Weights of a small transformer language model.
Architecture: RMSNorm before each block, rotary positions, no biases in attention or MLP, untied embeddings.
MLP neurons of a small language model. Each row is named by its layer, matrix (gate and up: input weights; down: output weights) and neuron, and shows model dimensions 48-175. Each number is 128 + 24 x the weight over its row's rms, rounded and kept within 0 to 255. Numbers have three digits each. A neuron's up and down rows have the sign that makes its largest values positive.
After each neuron's rows, "fires before" lists the tokens most often just after its 100 highest values on Wikipedia text that the model never trained on. A number after a token or word is its count.

L6.gate459:110090109153109095128120124137119127121140150151091127165087091136073145143109131118154102138135106148165136124149073141148149131138128123110097127107160165140119087146145097144184140138152091101142152152137133088156156100124160113120125149157131160116136101141102112147120136098134131149126151130142093110137116132131115096152099134108149131125137132127101072187183120175127103119166
L6.up459:195151122142133104159128131134145143146105108123083155104076133118123109141149176164152164161127118125080125090146098072152133129132155148158113121117143126113114144155115129147155194136091167131137157111160165093082096145142161145122136105122133167152162153128148124107101150105099142145169133087122134146125169164145118115129139121117111149162146131119161109190155109168094113165146
L6.down459:175181135069150152136117165097137111128129136124124111149128126147106122131142125120084168086080149131135144112104168137129090166170127119129137152105163133087109131090119060157178090108129147110108137106104116113116138111120099165094127124166119125128097113150124097128167151134141102128133076121108093116137120148094134164092092138107136122186113151138120118088124145124130102090111
fires before: "by " 29, "in " 20, "as " 7, "the " 6, "to " 5, "and " 4

L4.gate202:128126094091138130131101116156113109117126131106105145127111122167116119112145115140104138082087121170152146120116148111082158141113122171154128128102148150107147064108085118136116116153112112073134114083122100154131156158149150134151088126124152104120132158153135111160108084069102106135108115128107086170111132105132128161189152141139129112139130122132128171107126121131101181122116
L4.up202:140129106131153111101125127142114109130183160177100179118154104122118130140117132089130153127131113092129146147093111158125115121114113088135107102108161162133069119115127104154152144101181155115116183150169152116153119142155136135131138134143128136114126137149132098091115130144159169092119139142118122146147120135180155124109120105172160083159146097080114163070094123127083081104090
L4.down202:168138112109142122155082093163122124101152111137144136123138130150106140106149144140122160136153119118169134139085139137121140140133135133067153131138131148185077099107112098126101104142136130151153122134158130113112104112124107131130153142171108133117157096103129114159110121132122090135138102145172148132095134087130140120159109124195140093099145086143140079103120115138096126079083
fires before: "tic" 23, "el " 9, "ew" 7, "ous" 5, "str" 5, "ered " 5

L5.gate75:112122146136143149131099101091192152112145131088150140114144137138127145139130116148102130159140163117108149204129109119078126131132117131128115139118094158172132135157099120103161141140140120121150102130113135110124070149095110142141162113157174103164138135136137132155109094114124142096096116158123123119111055109130126066096134105125105125160142103116112093118131147116113101151106
L5.up75:132132130141123146157154145118187149158141148137173152143135149125152128154125120122148159126148146139102155148144146144114104130130124145132162142107135134100154145134111102117081112116120162148166162133137111162138108151137114140153167164119084096163122156153121133154114143102098145147090148148133134152119096128129123136136086151149092102134132126171115137126112163157113147130126
L5.down75:105131126088183167111152124083114100096152140112109132114132092161151158109147135104132141138149090148127159149168118083137085110124154141148100164146132116129106109056123110164134101112094113126147125163133117129184116123155096088170131117112156095120156148134097119170117171146121150122145107123139114133112096126130142120143198142119112123169155077094143133113146174127133146099105
fires before: "er" 16, "tit" 12, "ass" 9, "om" 5, "ab" 4, "it" 4

L7.gate210:129107131128133134077114163120088126122139189113135161124149142121122116180081087118196155169159122183180109106117160146135117149107114118120097109084148113126131127094138177135153119117158112121108164084118071142098134158127157119154145122101129074146137106147108165153173113087158111141128113109132111113129140128140120140161103082137115120133146115158117113151110150132147147122129
L7.up210:125102141131137159141143160103140120122129066129148120118154145147138121134163128155129127161138145169148146162065107135162092149123151096125160115185103103118120107077104133129135129159118114080139112117104124083147129091144140132114133073125136157132103111121074123122123110149122155111135123079109180109110102152131147161116146158106159164077075148129114153114122132125108119109113
L7.down210:097145111104093086130145114134164134145147112148133063117123093089078118091106141113107116158107141158126162143153091153108139141111130118120161144120146132138129123114144089177102136089122142118139146092145089143132117063141134113147150150126124123132135108127135120063134111113143109127126149128197137145137121099145110094131135142163093170136145099162092122128163144105112138154164
fires before: ", " 29, "it" 14, "ec" 11, "on" 5, "10" 5

L7.gate502:091151143099117117106111095151185110152131161091068130121088142129134118106123127166182136079135161125129115132121114123116134128087107113144113118126122139164103119102142133101106132117152170123095146129168125140145076169169140064097117107081150133121105117150124135100148107150148143154103125144080128128107146105135099136154125117113114136115140125119129134126083117146124124111117
L7.up502:088181140114130163120076115132151182119153116119116109141134097105139148111139157109140096143136168119166134125138152122163119137164122128126120179103115117170096087096117142116125133106167144114143127117177059171115130154107141107132141102087102111131164159142129099108139146092115135125101108129099106122112134158148119137105160132156132164103096155123105152121117097137111126082133
L7.down502:128081144145134101127121099156098148099119120122189075109120102154137159070082169158080150148132158159155121138168097161117127119110115106160149127094129072123174111136125119130155130120092157132135119166088189101150158121154157131115110120116148145113149093122122146118122169147140150146140131102140121079136100132146112097154135089161153112108123144158113124128153095122111133102171
fires before: "ed " 26, "ly " 9, "ing " 8, "e " 7, "im" 7, "y " 5

L7.gate693:182151156109115146134079154123096121127149126128136161115136132095147138144148145127124089118128127102150101125107136106126125104151141130132104107187145146148169104138084143132139160137156127133104136088131107135098106144173106159140137128112123153115107125096076160113120137134125132154130173146142169132136128090135102090125113151122136090115130210148140120129048146105099124137130
L7.up693:116162114140131175099145127115081103102143120066141118136078134110132108090142137106142135139090175099093147120173119120122139161128136107079130134142146136124113137082129119107102106102080159130157140141135137135120152140124152140145106113132144102167150111162124118101068109057087174135104110148131112106139108122122124132120141144136142171116118122128116126063112115121134143103133
L7.down693:176130133093169125154104121128138169108135137103136120128135101153128146114172115107108140077153122112138095078087158156136139152103133103131104130083144111106157056092112145172125141126155137116136124106136142106111086077082131140141157110132128116154147098157116117144116098140122125118114133083128114132145104103148122090123119134161138115118175101132158117150137145137084121146112
fires before: "er" 18, "en" 16, "ain" 13, "p" 9, "u" 4

L3.gate71:108105148117120137104114098121149118104133141123173111122097163121113106119106130139127120117130144082096159153118103116100106094140157156118157141143148125127151108111149161144143194158124121133139155146142140149084157121150125095110122136140142191155146109134107098141123127132072124103112138143109102114131148088127140125136106144142128116113127176157116113134137130080166162131125
L3.up71:149153152113082129175088158116129129098130118117140184156146119124133142116133125090116184113150150105183093137139135176115136127165116146120157146146140143121101087047152141125110139095085169126127120130154099095116119116140150151117079091118114111129148139125123112091102115140131113121092126146149125133109163149152102154144157077091126112123135114093096165155121103157108142140134
L3.down71:156093128119086082138146118106116104117134059144142144098131161116100146101104116135108139127098145117158118119147105119139103110122083080097130142166095109096106119102113141119104154165121153150139109148092124142173149101143154159104166134150149149131142105145091082110132126117146123133106111136127164181159104125138148175135159134121138141160121119149107126148149197133148127116138
fires before: "s " 20, "ain" 7, " " 7, "ear" 6, "sid" 5, "ear " 5

L4.gate89:162159095117114149087134099141077087150124122102119134119151149153134084068130115158126132111124109110107100120126085115140140131134140101128109168139146173111123120103165132109133141102091131120089144140132113156146121147099119149170110126122119125121136126111109118132133149108141140115116167128124130120117127142110134153126115161117118113122141103094146147085194116099163102148086
L4.up89:084151116125102165082075094134148144154113148127092123138142112160117173128169146116119170127134109160123146109148163122147129119123200122125101108108085121123099129132138140125154114139102141179146132115125083141166137127094107134079146089125123150141156144110144103118106155157149175174088111121127136137133132133119170110137121109168106116141131099122108164148092145168140129106104
L4.down89:128156099111125097172131118136107051157128128091146157114149119123118148124135174140104137088138126131116081121106085113129137141126171110145121144149135146136149166124101142098098125086108145148134146124101154176128140153123103077140176155111104133127148169115104128169117142075179174106115103117109101127122098105117118142101096111130128138082120167135124142089147136155157132100160
fires before: "l " 16, "er" 15, "e " 13, "is" 10, "en " 7, "ered " 6

L3.gate261:105144124056109063128151123127101159102108140120172082184087136097135156142125104140158150150132134091175150122113101154102087123056120107098100106126106163141126145150136082164128127091143133101146106126127113116146131135153149111142096158158111133111081112118126148140094147153130111139186093126129120103146117136155095178108084092129129134149138107091198101138146164143161157138137
L3.up261:119157128082124138137106084103122142137130111099130084140099126116105140160088094145127139127190112149137150136177128149162131101140078135126180131111087153127164077136082118142135102141099103121117086135144122111138121168110166118099113121136140102092069129116140140101124133119118102157145110138133150156150103103168166179130120138107121102122137111093166098118137178115148163121135
L3.down261:162127115168132133147086108121165105131119119122137088139150164158139138160166151128142127123131148112102162122102134134123143127143119114107134145109123101127170125148108181112159168119109095152154079158080150155127071152142101129071162110145120136108141108123137133131140114168112115158153166122147121157099117133119143096136145112138103159146115142141141196174119135141121157119091
fires before: "en" 19, "s " 13, "ed " 9, "en " 6, "anc" 5, "ance " 4

L7.gate402:124150146103116128166103141145143144090129157103151113151126073118111096117141099118134125110153096102142145101139102111114108098130195132140071138157077116123136147144125152103141141150150101148152137091125125121112094146135153111075133099119120180121121109133100162135101145148113154143125151148118122149150097082163141171161093188158115105141127131142124154142113086120150165168112
L7.up402:127162141178135119111130123139121159129095144118113136105128143137103138132108151119107198119085171144151175125107156123163100119140127083104149168116132132099130124127130163096138165141128119159093115183153101147129156118157166144118136115110124130094127179140115136116094166119111123170098128065120106092121135134179114131125129166150138133119105118148113111172098150149155110122185
L7.down402:129194155139110136126131069162133118126125104087085110113098124123137161161127128081153146169150144137141103138123168124127127107141166140088148120107139124123111158119125157111138116116139121158111128127135122179155154127144128158150147092111133111158134142110103122148100139111116132148093154121110114105090117091128163148113085147142077141157106107127169119113135117141138122125071
fires before: "ed " 34, "s " 15, "iv" 14, "te " 5, "e " 4, "ered " 4

L5.gate422:147119079115114160127139124140098112102122114116125169122085152125155112106153087128160115125150137128131149122171113081128194143122127139130139083119144130073107103153127132117126143085116152174141117100119160109126100131139128120126162131096153122102117120128129141130184134101151119114118121142152138133136164127109093143143140124144101094201097137116128113099128073144126144073108
L5.up422:133116078167135158154135167134153113101143114155093139133131123149133114144129102135142077118132147125142136110100096124172140132164122127136110139115093129143143107143162115179123108127148087091128074117108149143134180138128133135107142109115123097145109098118121130114166163131129111065127123103145129137149105114110103121135127128154076121157075116134120133108143119150131130135146
L5.down422:149105122126147193118130141105117151070105128114169140111119127144138114091148162115127149166148113130144156175173116115121183121105164154108157126111103121089143144154141105125090119098138139151138119100111097128122120105113098137112115125120119126116139101114142133119164132142068130088155084165104125087137127115182153112129171108144126100153129115117107120137127115138135134061132
fires before: "\n" 55, "\n\n" 44

L7.gate83:141109137128156093166140145119184116095105155106183160104106090081156126130155115136144082155112098114140131162147078132121148078121125102142149113103137161128111102100167159096130172145177116109134196162100134117145098141138141107090129122118139143114116120112144095082129166123162100147091170098121146137151102137126141111158115130143166123114124147145126175100129174127122079111123
L7.up83:119157116099130119143121172139108150124127101135117102120108128126125117153097105120169067155139134040133086152138107122082123085118124088105125141092134143134114142135124108128145134095157150169140121126114112108136132076105125097157099145170102100107159109102122121115139146130144140118124144111149125104112109133090126155150155126068126158153132142134146106139132124098152071144134
L7.down83:133141174140126124082125096140094083122123174121097140119093143161093104162143107136147155134112130117123137116146145111136142117192108109132117149133123061104126136125119079106111141150121142106127138138108162170127136093143132114096144148120083145129161118119166136101138132146163135155112109138100088072150137125109141137134130178164110099127125185147127129131122134106078127128151
fires before: "\n" 12, ": " 10, ". " 10, ", " 9, "o" 5, "ies" 4

L7.gate583:139127146122148153134120126170119113132142129133120159153105067147114095117085121081169130147118107147113109107142089095132101156111122152113108110150114105149133117178136124124124141145168111133136126121123144098145125114153136140066181072136130089104128142175138153153123127141081115132087160119112099121137156141164094154109134138099108141127128114129119120141083085116088149151170
L7.up583:142134145108150161121120150112064152131107137118150137121083106133144143139115145115173073130148140104128135132148093121099105172097161147147091107150119141150118123148167137181136164170141112103111131104130118115148135092138156110098130108142110095135116098111149124167102132139122157128119114101106098165141132128174107149161140095096122162092081110122128149166089126139162126152147
L7.down583:128144124137154141096111134150097143134126130156119118143134143106131113116130154119121131138132115147128126148147121122117039148128120130144139093136133110152164103134136117148135135131124108138103146139139098159116121137106156162157103146116154126070137159161121110118112105141132146150105113113132136112141129149134126089132122142161199136131159091108147102078148101121122155113139
fires before: "==" 16, "===" 13, "The " 9, "In " 8, "On " 5, "== " 4

L3.gate676:147121150132147139137162138072114143123115118130139133126128121113131098111127114126119149143114169105128155126135100148093142133098120126136087134150132112123087114172145110062107122200123149080116110147107157128138119065135113127100104116146165068112121100138156118131084119117138077116134096117164097082119094163084150121176105165101103118102152183118141178096137133115110111107128
L3.up676:103123127106117131107096157134125140160094145155120123101111150133093155139077120073113125137132142144129075147137151131135105115116128133130122127089156138150092100091101136156109128176099127121102132121138103123151133142121126147141128092131109096103137123142123108120086112133106120102111120103197130109093114097088112092144137083128112128121125144157129126125138117131122126140182
L3.down676:140127111125194161075125113146127157132130098176136166118145108156132167090146112133083116137109124159148156154091104148117150121109170144108141120147134137125114130126104153140122145133094146111146120149138165164142134178108072186123135134120137135120151140099137095126128104140154154136105144085108083113146139160113152138124135130126125133174149160147141151163175109165084095116135
fires before: ". " 15, "ion" 11, "é" 9, "ary " 5, "ber " 5, "ep" 5

L3.gate548:169149129134086127093130139103099165138123105111091130127078156133139112140136152148093080158109125143137092119099144142130124126131127131151175096131110126165179137123158107134138121144141147121141118147082152093100152101101113108111109136113150148102101103123129091141136138131149152127155133162134129116120105158135084145137087177134098094166148122132151110104191135163118084081159
L3.up548:138121124169146099149127127132128181144145134153142138117136133165102180143101134109134162115116112169138151114135133133149106146107147114147153106131076121092100091140139115100122127132102111155128146093086166143102142107121148129153154140168172101097127129142117142140119089127101163076128123126088131092105104149129141097158108156103087156157127154084133112091104132170119132093118
L3.down548:128117136124174147171150123094145151150080148162086138108128146122133150153104109110120143140112098146103120178147135120148101160091129122112142159120088142147164126163108085126158122124149126102083114107075150101141108185133122115100136142152151165104128130143141103127106082123108132122121126091143148122092098114130148118130105113078102142142147116146147151136147109153090180148089
fires before: "al " 20, "ation" 10, "ated " 10, "ation " 8, "th" 8, "q" 6

L7.gate373:122183144124129095152149146124135121120144106092152167125122134130117138110122117102112111106150145170122147142120130151126136126110104130155152095156138146152128069143138120166104127148111106116138119145113100158113160102084090115145154123104107084112135131137082127089114139136061122141067104096159112106104148064124125102110111133137128114139128119108135117116088140140178133130130
L7.up373:154121122158096103123096152125123168138145099097127211175099174152156148100116122102111122126129121095124122126161121092133113095117155108141143159143126156120119130134132078085143121113114148157114105121090147191145170091128163088150122115114149100131140113150101153130144181141119142143114143142117108137128123122145128143146099114110100118160110094108084136162173091128112125118089
L7.down373:118140094134141180130133124109115148110133106091126131142140122132089124123159129099080128132141150130109139155117125148103144156133129102147110107128157151155130138146114130137145125130098159126159079156102123181160146131144088164110148152195131075077149091136111103119143082097132133124128114114107124082121108142137128128106145100136123140150154151161162141130143141143139139161114
fires before: "to " 39, "in " 8, "at " 4

L6.gate93:116131085092128109130137132151159172133143133161172152131092125155131096129151086130173148122116119133146157108114084101181088122140113150101159152125157148040144092101131126122141140129071159153128139078126127134119085149136111133092132090133129129123123107150148103115147140132171120091131184137138124125173136109166097139115098128133162097142140134111112107144138119164134120141159
L6.up93:149165140133130127116170154121141153144121091137100156144132109169109130133123142100153083146142114138135151091103135134080132146139104123147158138110144114132147126144101122124088137129113123119130092134110129153161132132071131159129138134145161133079151096125105116148182128123163152102166150096122076110150134085113131105118194119169079133139167158140146130126101130139153123113174
L6.down93:116098147169134103124113111146109079091145103102101166095116110119159098058131143149137139138111111101124146096164143138135126159139097143130092048141116133141163133130096131133120116097146084121140155102156139126103077115118126167137134138152108126138138135128102128119172114165129145116142146124176165120149137119137080150090118105121196121174154106159097171133144126094097130137145
fires before: "\n" 41, "\n\n" 29, "U" 4

L6.gate518:140099151087166135131097141149091151149123118121121110113169112170108086160106088089159138135167138148157111114161117094102148170129122142073135150142131096129168088147144148110127139150126128126158160106132053120122116148166083127124119122138136127111147105118126140118141076108093154150138153147086140139153107094178112099142195130111114155092127163085111137080148146107100101170128
L6.up518:106081101113068123138139135142092155140120119141142150096161111149116135120103115092168131111124151146153128135141116099118139198161128112184100117138126144118145107159122180152118157109145140130121106081123085133148132112103116120115096112117160090090125073151122064113146090144131110108124129153126130122138115112118088105123167128148104145155115148102135143128135152144137126165152
L6.down518:119091139131141104110108137105106146118141104150110135098143112163120140123093108126142127160154134134114120144144110063119051135190131170114133133090104117112173094151134140127103122134105105154111134104121101138117104135127111191127090134126129092096119126121102139131100102147103167145131131126136113165110123152145120116101162080122129172135145136118117131093105108135096103138148
fires before: "The " 17, "He " 11, "It " 10, "H" 8, "In " 6, "S" 5

L7.gate441:123091136112123111143111149126131122130124075099111107178143134102142116137122152125100118128112141143150137163152115093156148131172145077158133131139196120118105152134151126124141149123130150177141127103131127154117072129146132124093157133133099130120150080152173136124136120169135154119112120174094152164134121099092179095139102149197130119122122087137117103142157146110121145138126
L7.up441:140091160123143147111103139131129139107147136141121161144167128138151136089110145146158125131122167103127034070104137145138122158117142101138157099118147140099096151149125074136103141139134149158159126122183167110144108165132151144122173143119088117150126119109137121112097143175177132129110116116145132141051124093098118121150105100172154124135109120138134104117103146141079128117153
L7.down441:155096120153105137132131105153117128113114121111113141130121114137167102147121104169139130154138159185153140118158114114065159118167126124140094154122173149118125111103092100089111146135150155161126134117184109124143093104130107106156148110143116147116142114135157108119124119158143177140148143139128131167129172088174129125126104126117095140119153120155138157071140088150151170142143
fires before: "b" 13, "ge " 11, "a " 9, "al" 7, "k" 7, "k " 6

L4.gate563:159144115157110137150106107129136132159131126150143130134109138132102137142127072143115109146107129130116163136123103140151119114126083124135109113102117156070154136160125120111142128121163157084101101119080121113081103162138141126109161168134076146116088129118124147095152111135103176137101175098182127100105145175158142120129133122144116115101154111141145122101118154158116145150134
L4.up563:164126111111108177146148121105120099128126103097127129152175123152142141106076151106132128164121127104131148109125137129092107153150113141174119096200130100110125122139105144155136162160092136177065101130120121154145116137097138138129115108108103125167121123152130115120173125110103128165153105097069142084105141133088098111100139171091120128111153129104180108121108165112091150160090
L4.down563:080118138120127137111102124112167079119094095152118113119153173126106098103080101152123091122104103131111128157121118139099130102136165131096147121103131135111107118128118132095104126096124127139146119131188106117142184120107115147106098100163145133181144076122100095121084102099164135126152165135153078108070116078126137147168091118161147145096127182105138117134108092138149134100145
fires before: "s " 38, " " 12, "l" 7, "P " 5, "U" 5, ", " 4

L4.gate450:140135146133137100089107190133142130111121099108169131095183140119131123148156150130137157104122094087113154151115111142136159128110152123147081135148134163117144098116122118147133155101115120110099118115151124141127142143146131186116120114147118136124137115111150166082076101166150118196127128123120094117155138094123102123138091151112102147112181134133130107128095124170128123145156
L4.up450:120113141160133144095138138138143082128134107146098124126146180125144125083160097125160136146128146128168108105131141097163153097154087088157101107119111116153115090138162159164154120113150169081159142110172126133160113092134110127081124152144139144092107098132133138146119158158155138131133124159153177157167136161126136130129124156069086123181145122146123128173119120150152130153111
L4.down450:101168141154125164145138108121148114085143126112117133144139125109127154149180146136124137109117134154122186115087094099138154104144120135100122130109161133147138136130131124120174120105126100084146112125124114156129101091097153155163143125108160151130103114114131129145091138171155133141134143184135159133160132147070122100177145149089155136149146099148160150169141110184116116124141
fires before: "in" 14, "si" 11, "ue " 9, "st" 9, "ack " 8, "ack" 4

L6.gate648:135121124124119155131165163119113130117158154107109113080107166169139125147103182106191148122131148082115134114097146111134114149110150116120107128083129134097128088106138174106129172120096113138169106112119090121121149099131160097114096151118137117152148109137137081133134109201123140155180173129112146121124142100148138098137140126081089125101126084099138100121138161135155125097131
L6.up648:148112122135180134159110173141107101137109154100109130066131149147117143126125129132144130149162113107129155123122089154129097140138116130134146127098152146102114100088163093226092184116139143088155127134098137123166174139123133128113138124132130094150136072123083169135123122171125112189158140131111140086131097135131127105130112104116105107114122125095121157149133133076146125137171
L6.down648:159132129088122177156148115173095127153122109141152133119121118142118128101111119125101129114133109144152191132122080112153118149127119101140142116126148145093135137118156178128132130163136116114087154118109120126098133144138132166101121163129101161069134119122113094138142122132140136099150112121087121146105139132094127166111095075141119141126130108122117115073135151126155140187106
fires before: "of " 21, "and " 13, "in " 13, "to " 8, "su" 6

L4.gate203:107098117095145154131147147128124137146123116115135148125109132107106157144139119143124136109118110105114168148077080143088104150139120130128162126167106114075087123093108152154147128041100155149148087143141095108157122138129104145132159114119067127181160131164087130096101083103105108124105128145159113136183131101145059137109122140098148151108094110132148112148114138131104110146140
L4.up203:156135156143164111122089115102129175130122087114128154141129163070106146107116118129125085145093097138097117088169100161137133096057133115122157126122109130115163149093111097173149112090143140146120122123120158112164110150089135137120137112135114140133120133117130140130115129132102156192102106132146147123114146143142168134101109156129047147133135132144133125116116152134158166093106
L4.down203:115139111116159104136136122108128136122115095117166122112122145095164114163140127129079137086147131137129143141127129141098144107147099152109128153178093139112131102098087158116167133088127139175112124134138128132122131089118128162115154091103117120116135106107142110076078136086065082127110105130122118143166092066168102140123093097147155118085166123126142097150172157157096084168141
fires before: "ed " 16, "ing " 11, "u" 9, "e" 6, "[" 5, "ill" 5

L3.gate691:139118092143089160135130112123099123102103139171093162158082159168167070124101141139162094136171108120142133175121093102102115107106139131144136101137128152148165137144128112127131130143122152131144143133091127102152124155141120128108128151101095135159172140152160079164132107131135148170120142131141125139120132107158096134108109118134138099123122140148151127116167107162102151115127
L3.up691:123118133155146128129109093121112101129122116172127154131107150118165102095101144119132130116130095097138150104152101135126139149135150139124118145122133147146183110160129147103126118127163118139129070133094117148130082120166116086134190128142104132153148126121149118169110145143181129133142132138161120136100126070137142110138132137129148136147158166124131109138088116135119141095123
L3.down691:140132079145120134136138104157090094106105098162161150133108150116107121162148138176120090132136134147128154175073107144107165135123157136127119088120152130100141126151105106112133114091154110143100106116121099090133112144153145143115155119160133144115144108110091117152157136136137096125114139129073158125095131081141065137098146105173139119160123125153086107169181092136112113119073
fires before: "\n" 55, "\n\n" 43

L6.gate421:106071098149106090104123128107067132149132155177163112142154142125163142109087091114117116117110120118140167115121119155134129142148116095106131101138104160120139082125133110121135171099130117137163123127165134146107122150104136111138147132156140138130124113130138113155116132107077106135132119153106138120086124105082127142147148143112093149113115186102121113147176182143118162145199
L6.up421:134143104187184075122103128146128123097105140150138117132087095139161108173122129119127137153118115132085096104156137128128109140127146146148100134115097123163141102159107143133190163132123124112102136136120149178117114149144110106125112130117163146129157100095121131100126162147141132137092086099125137126103109111158093124141137131089147095158127133090148112103182142141110145133162
L6.down421:092092076115108138092150127084162120169143143086136119140169122131118117072149132101119129136115141110101156133124118132113150149125127134124082142114116122094123076122132133143145120131129134121122157131138098115147100130118174110150126182135143141136126105124134126103178091110067093127121140147124123137121063135091061085151117076120136149059146176169140125090172141135131135123136
fires before: "by " 25, "in " 14, "on " 10, "to " 8, "and " 6, "as " 4

L5.gate622:151097152127156157157151110078095132139118094093129144117119109136129138132113084118114127133120126175098118129157097121124088160118134097136139097119150132177125144120163131116143153170119098117140147134128126099122153099121085119120126096140147166148110116142112174099135164101130098106092147105121129139146154107095151140133112102134166137166139166111164131141150130134148096094115
L5.up622:096144075127134134143126135133145097149135102145111108102140120144145166115129168099137179121111134080152114113107103129112112121141113166180085141112146111121118093147090126125128155119127147092147134099116131153105154152096120106128087156198109169130121161133162085091162113107121152125139149108118133123141143102109132145122165072130166127166106184143094120117117156113135097118096
L5.down622:121149074115154125157149128134105181139119132109140126138157134110125114123139105150101070153134087121137139125124158140137108152147138126144168102139099072094116127156189128111143092191109122075132154145136091074157152121141156147106146118133088136133147131104141174087126130092087106106125123146106142128168057119128146130109087120115168139159083141151157136137109132121112118129130
fires before: "p" 28, "ul" 18, "ear" 8, ". " 5, ", " 5

L4.gate487:171136176103115111133106064136113151110161115090141096094142152084132147132107082147133102172106159114157133169141131155164162125140098127121151125131095147111156168111105123132124123124120131110133120142081127149080087108114085148103099156106176121140123089164118113130138148139146135159121136135132147098118128123127125140137127128134115148128153116100156129096101139144158132146153
L4.up487:135110097109120150120094111126149190170172182135160114075149125130131170144090113121118115143125147156143141126130125134142116122129133128161158133151107160125096125132116109102133106125143154135139137150123119143087138121133169110126159110117123111115187110155126108112162106140149158098119108089092135124089172135132123145163183130118138115071141110149180103111132104141142154106133
L4.down487:086091108149097067125143133142165083159078159170131104114100138131101150106136128115150111103179139137144190118107148164140138122127101133142107118096142128141091108150099164144100123109137168119180119140112129151094130144098154108092142163139116126098161065084127146094157130114147120124134077134081101135135098114124119129110132173145072117119118140159122183157136129140123137092144
fires before: "im" 24, "in " 13, "out " 9, "ig" 6

L6.gate491:116113113181125132088150095143142151191139100121093113155098091138088087107126088125117107124123134121114104115145176112158118128123182136138092113114128132115084109121149146126079109110109123135123114103121139140170146158126100140112156091089128165131167137148114112134127143127142093131140139161081100161138128115114119124077131118151149123104108120120084118140097101095098091126128
L6.up491:113126135152162166089129127099139105083108136103130164133152127109136114146136124127071065166177154134132130120160128162165117120116108109112118134152162110154144138102136116129123107109100115112164110097161158106177095152093146180148118135090127114140104098152108125111162098119110174091106156126140126121190125120142153129115170135133125130152134092120111121122132120129061109164133
L6.down491:129123136114152122104142144119106140124145098099108126129136071147176140080124126145159174140152128157131154146102103125128115101130113151113143148095153097136134135083122143091165152158138132152171116134114107091160107150151127138140135155135161158106129206085116106120122114130110135121131122122129140171107136121126137155137134135119104169060130144146168109149168115094148108091116
fires before: "s " 54, "or" 5, "ed " 5, "I" 4

L7.gate362:131092136148131111105138157146080111123111110125125097145126114117117105076115098078130167154112148161119138111111104120115131130095123094110109097126119164120148125153124153131137144145071132114094128095170173142118157131158155100093127114133105180148134174164187158101120151190112136140130123105134111126164100169129116128146151174135128103063108152087160155117096124171150186118129
L7.up362:092085107120112134137167134131089127084116139119125145136133118170081117118173104159131147128131127156124160178132116186145142135144097118165170100101104138093185140133144154144139135136095098101109136143106170108134121140109109093098092125182076162116099120139106147126114150110097128109109105112081139168182133143185102121156113096116103125139130107145119132132054136164146110137120
L7.down362:100081142139128132124160103120148137099137130124093145094115105120098134151107143177153103146190151116108134139136104112140082161101126145167133121154084120100120112166113158125138107155164102101141120138066151124119139141148143146120163121172090096108149069142143136090145118090140132113112134145146101106154158131182117124120132111115167095148146101144139151146110161144127096111148
fires before: "for" 15, "ing " 14, "the " 12, "th " 7, "g" 6, "his " 5

L3.gate72:150129083101099133105100153119161145193161134159153102128170140103148115134150152116133149124127136099124113114133105107127180114090136142120163129123119116108115122145130122121129115179124149131131120133141116128117124115132104119141159136113133158150121145161108067168106146112146129155138150127122128142103107166153109133149110126113124125130127118131097073172130152164148107108137
L3.up72:156114092155078119110096120132122140116191103108121150118115076141113154095095164140108156180113125134136134127143141161163107118130113135095100129124186104120112116135154110103138181143130164117117134127120122093124121137123093123112113105124149114116130141116119132138150119124134146164150146143113134156148124087154155136146116119110117130129103089148099109117086117154098146118135
L3.down72:162110149141111125127117135117112145122134136110124135142123089158121140107090114128099164177168129153133154104109143115108145120127087135127144096174194127126161141122135183109104139143153164117107104139078153169120114145133124116097097134146146087108132148157137066121117115149088144108176141140130128154121094118151128193112094098145127086137150101158136115085081117130123137140153
fires before: "s " 87, "t " 6

L4.gate554:149120111122123113138105178147142117166124146160148122137132168125087151145153129130147124111140131127119130148110121116114147136104165096162157107153147129143101166147105160108140136115103124152118122088114134160124115159120141108111118121095072158137097137150117178108111145160102140091120133143124123108114137117126156165182176152112134156091147116118119103154129144158145122159167
L4.up554:153148144116162122145162138186167137076165161144076099116137129096155176083113150100131097137154150141109113126102167115124098150111193103133137113146161133130102112142117117148128142137150119099136140144158126111070128147154168109130133141105119077147128140152099142119137159153104167082126114154133092108142115155081150133186127087137117120149149096108133093122113128110147109131143
L4.down554:115120129149133085154124080146105120142191133131163088117147147073161130075107103161123136143154101131157148104124148100173127150093180134124133100105138137151121146092153119133127109124158140122101151158139124069099128175136136135108096137124074112155121132180105118082132128133096125149162102107115138110124137135100132130195118076121147150140111133123133177135106110107174154151136
fires before: "ame " 20, "om" 8, "ing " 7, "a" 6, "ome " 6, "g" 6

L5.gate234:123163139159095143096150119128113119182143108165125155161094095112152180117122137163159129127156154108142113141150092103106140145123106113087113122129146136133104124105142102146102164103165139098131128153138139115115114127116165112124152133146122155104101105147147137135118117132127123151163134099114148132123136108125174138095150127068105061133128172138117118107114068110113122111115
L5.up234:127142105148138132123127141179120157177126117106142082120156108133101120118133178091146142142152132109142159142160151094124143133094155103099093125176177132095105124084137110094133154137171136147105155128139107164137131137148081111158149169163158152110083066114089111141158105126087132111172136109139121078154110174109151121088120106099105143107117124129140120149128114153136128126165
L5.down234:105097140143142124152123121157136114089156136123118152117154127119152126110133130143154142101125102119174170133171107162093096097111106108171133127109121149125090177183120099126130132153145141119177133157122117155117131140122065113109092110139127138177098153122159124144135131121120121089162103107133149127114128135137132129107145156104124136142108103131156150091127125156130111108159
fires before: "b" 12, "i" 12, "e " 12, "al " 11, "' " 5